{"hidden_act": "tanh_gelu", "norm": "layernorm", "positions": "learned", "qk_norm": true, "bias": "all", "init": "trunc", "init_std_o": 0.00453, "init_std_down": 0.00227, "weight_decay": 0.26, "lr_head": 0.00541, "schedule": "wsd"}
MLP neurons of a small language model. Each row is named by its layer, matrix (up: input weights) and neuron, and shows model dimensions 0-191. Each number is 128 + 32 x the weight over its row's rms, rounded and kept within 0 to 255. Numbers have three digits each.
Before each neuron's rows, "fires in" lists the words (lower case) most often at its 100 highest values on Wikipedia text that the model never trained on.

fires in: "2", "3", "1", "4", "11", "9"
L3.up437:102129132140140188115165143086064056118179134120108113105181128129090180099130160138156180102125153138133121116140100123100104113049121122054143133138151091131133121090142102126103185082166121117160118112156096107137122126134118129141085194136142098189089176117200081175147163143139115143115121080087201148125120151149150117143141109124104169138061140187095175120146126157128143155126180142090128140145129144173124124150093132154128154183122072091123150098121110205152153118145095159135110141218206124129183070117163085075152082168142162176171113122099072132145153173057074099

fires in: "as", "becomes"
L3.up569:152058108147173122132108117119102133090134171139128140140126213128126143137160141113169156152182164125113152124194144147130135120125140140174110163121134103148055167102076097039100127150151030127131130163102150154180102139106159134132136147043049174067103124097153068151167116124162091150131131171094130181131145219166144128133132088117107133136111129075152085144091129141137132141100102094117153128147111139163050155114134042127149196123125074148173145113099140102138136123139137164141142130145139106095076150151156104116118109016138127092126084108173115170147130159138126092

fires in: "from", "southern", "within", "since"
L6.up525:135146144098153109122109182159152122134124159199096145115127111151117074178095111180131152163130151108093088151124132100064117171112123103114076125096115176108125127162180078164123112180132140112106146151093115071137171120170110131176099115098130174122115151135179087148129156148099122128063137105179141194121154141152090130179094100115139122133139140151136119169081164118087120125066109068171072169094119173227071089148108137149136097113094109120114110112154080124161157117147162173086121104125064138159164065077112094045174103099131131104083154134128080159093132113130135151

fires in: "they", "then", "them", "to", "club", "when"
L2.up461:079123157129157168123134141072103107092132100134113110114119161088149111133104112058126113137139068086118102109143098147144120149141101097170156154116126134101155107146139157238143188120103115142144090161102153139122154205180109088130129144126151151086137089149143149120135151118160152050194107124143141174152103073159126144144096114159111064147100129192079160136145128175124105128115109091143089065098175158148148152144182094098100120122126098129109101142132085126126131122131085153114116107139163106176165098140161119093163108171175101133075168201139141129148135133128091154

fires in: "then", "than", "when", "channel", "to", "personnel"
L2.up487:134075207137154076072181134071069113145114119118105161097114150124149138063093155092143102146115146075188127111152122197085091154095145102068110107131118075144174113145152090160118171157135055126089148113133145155154155153161107140160108160061105151120143104121167152150097166131172124120125095136132171193155197147195189125088174106126051111141131123157151116162147101106116115082090126098087135128086084191068086157073145043114105175097111115118119110167153117152179170147178090129139180143147141141114141139112154127092087125130189121118112194111131134149136086167105096110

fires in: "2", "3"
L3.up594:119145165182157176082116147101086120152139165095112135113141091127122163150131130192171046092121160139087095088144172179161105165126064148118049178107199154066178118153133121094197166143085122110090132158182140173108172152145120144190080198082071095176119109097129118123149135126084113132115162152168136147106108103153172065082102171168122155095141142111144055117125142144115136132117138122122110161084096146123056153109114130168128122146124075118121116123140146145148126155165198139088100186158150186138131090138146116097126088160130162173130161144092083120121165111147112113

fires in: "which", "they", "operation", "operational"
L2.up150:079161169102129124108126144068084142149130086087133063098145157062077165099114183128182156181113152126108106204145172158065099161112188062150105109081079063086120118159155068132163177105124084142168114102140118165121133117153125148179122104088085109173152089140136150172169107114141128070168161142090146113137162191184142128163071125094136152122090164087146198168137096104118136131090114100110158155108102185145168109096157070092151160108080102105100140160085116098126173141120095149105167155116144154146198124119091147095123079115158136096149130159135098174110095125095107120

fires in: "new", "other", "few", "adults", "nine"
L2.up334:114046131151125080160186155082112076131159071109102104131099104113122048142077088192151144115120137088191126055171174167156116134149108147156165162113131093190128120167121129126128080134127036171143145131161118106170142148161104160131131240152132137115152115133182099071209115102162119144136152142116131129144146147127122131129130034108068108120069114120155097114177107145140132124115123155163088117202123167119074134128133083076150164121117132114095072091162071135144122107144143115125125152153187119104144107149149121098113095063113144126131080118135094156149089139168159105

fires in: "also", "he", "eventually", "once", "originally", "now"
L8.up928:107118131103171097166121103107120110120117127140130110077082096055120134139196114172187113145117158099121048145145166149148055136104118052168131122148145098092115104128150118145156204176110137112132128156103066139130102158142177100115144178070125117140154170151129091128096140156174082159095127129118141106109159175131175129134151035073119119164086118134200080183073105098118136132140079092102140169171161148165112098128145105146157134094153139114133046079146136105122130108099160152097134104101122124106108137149088118107117131118204149134105129083136154155086099110093087121

fires in: "a", "as", "appointed", "under", "by"
L6.up662:142122077095150050122124146138151086124115196159128118099136170160065108121128105166134173106099099136057104117167151123135083117115128135139143092103070132190114152118098154096120165159109121069144165185132186126177106158132116143101149135145084169108093087109159092136140123082125150135123154108114134175147162138178103180141135040119158136135121146106185056177138151109147108112116134088155121226169088131142111179100212130123117147133086073137174120070144143154158156124117164168187182078127119054193116135161129076124136141092132119113156094116146122088103136120143106123

fires in: "as", "than", "size", "to", "2"
L3.up730:135105117164182167112116145104153073109157137154095116087121158120141144105085126156142122112122172122102160176144166155128114158125111131150121103097182163078093097131170145116198116175108127173108088137115144142169159107124110130161096143073111140185089080111136063145133162133125142125137120132183117122157086132139100152133110128162097215102108115172146086130147141167133142106079139077092116164086126126164070173100115104198090205152097100099082112161166106125137129076142159187051128126141190145119127085137150098083115097146141159147100094125143115168104144140147118102

fires in: "also", "later", "eventually", "well"
L2.up219:126076160117122098153107122156127152150106090130076133113088141044141150145138124108142121132131115127111079124156116126009114133148074132165185117118181119116090105164112166085138189098157123093168132107135109095192097175202157142162119175094115181063159143134163148105112138096150138071187152127191109164143108076188152111159118115075117099127119140184158107128136151133125171033129125110093157122143174171116161140102174103129153165061123130104078109088178115124124101114129095083085126156116158161125102089114141131127074088128148130153130110121177085119174129108108061106

fires in: "also", "first", "never", "later", "ever", "most"
L3.up113:116118138047173075185167153108124157135085104137115095146102128119127127162144122116142040100151155131137097125165065227070101147099114138173083095091091148137128050170153082170140189156124167122091176130104106068144131199105158115149082134138118152105100068130158128059142155105150100128177111127148077077105212150136120146124088129086099069137141140139167062071145133155132096130140117136062138134150142111155135146117141127155131101163128134121149093050161138090144167075112139138083171146143199156184090115123134148171131111083141138091115099114148138112112146101142055121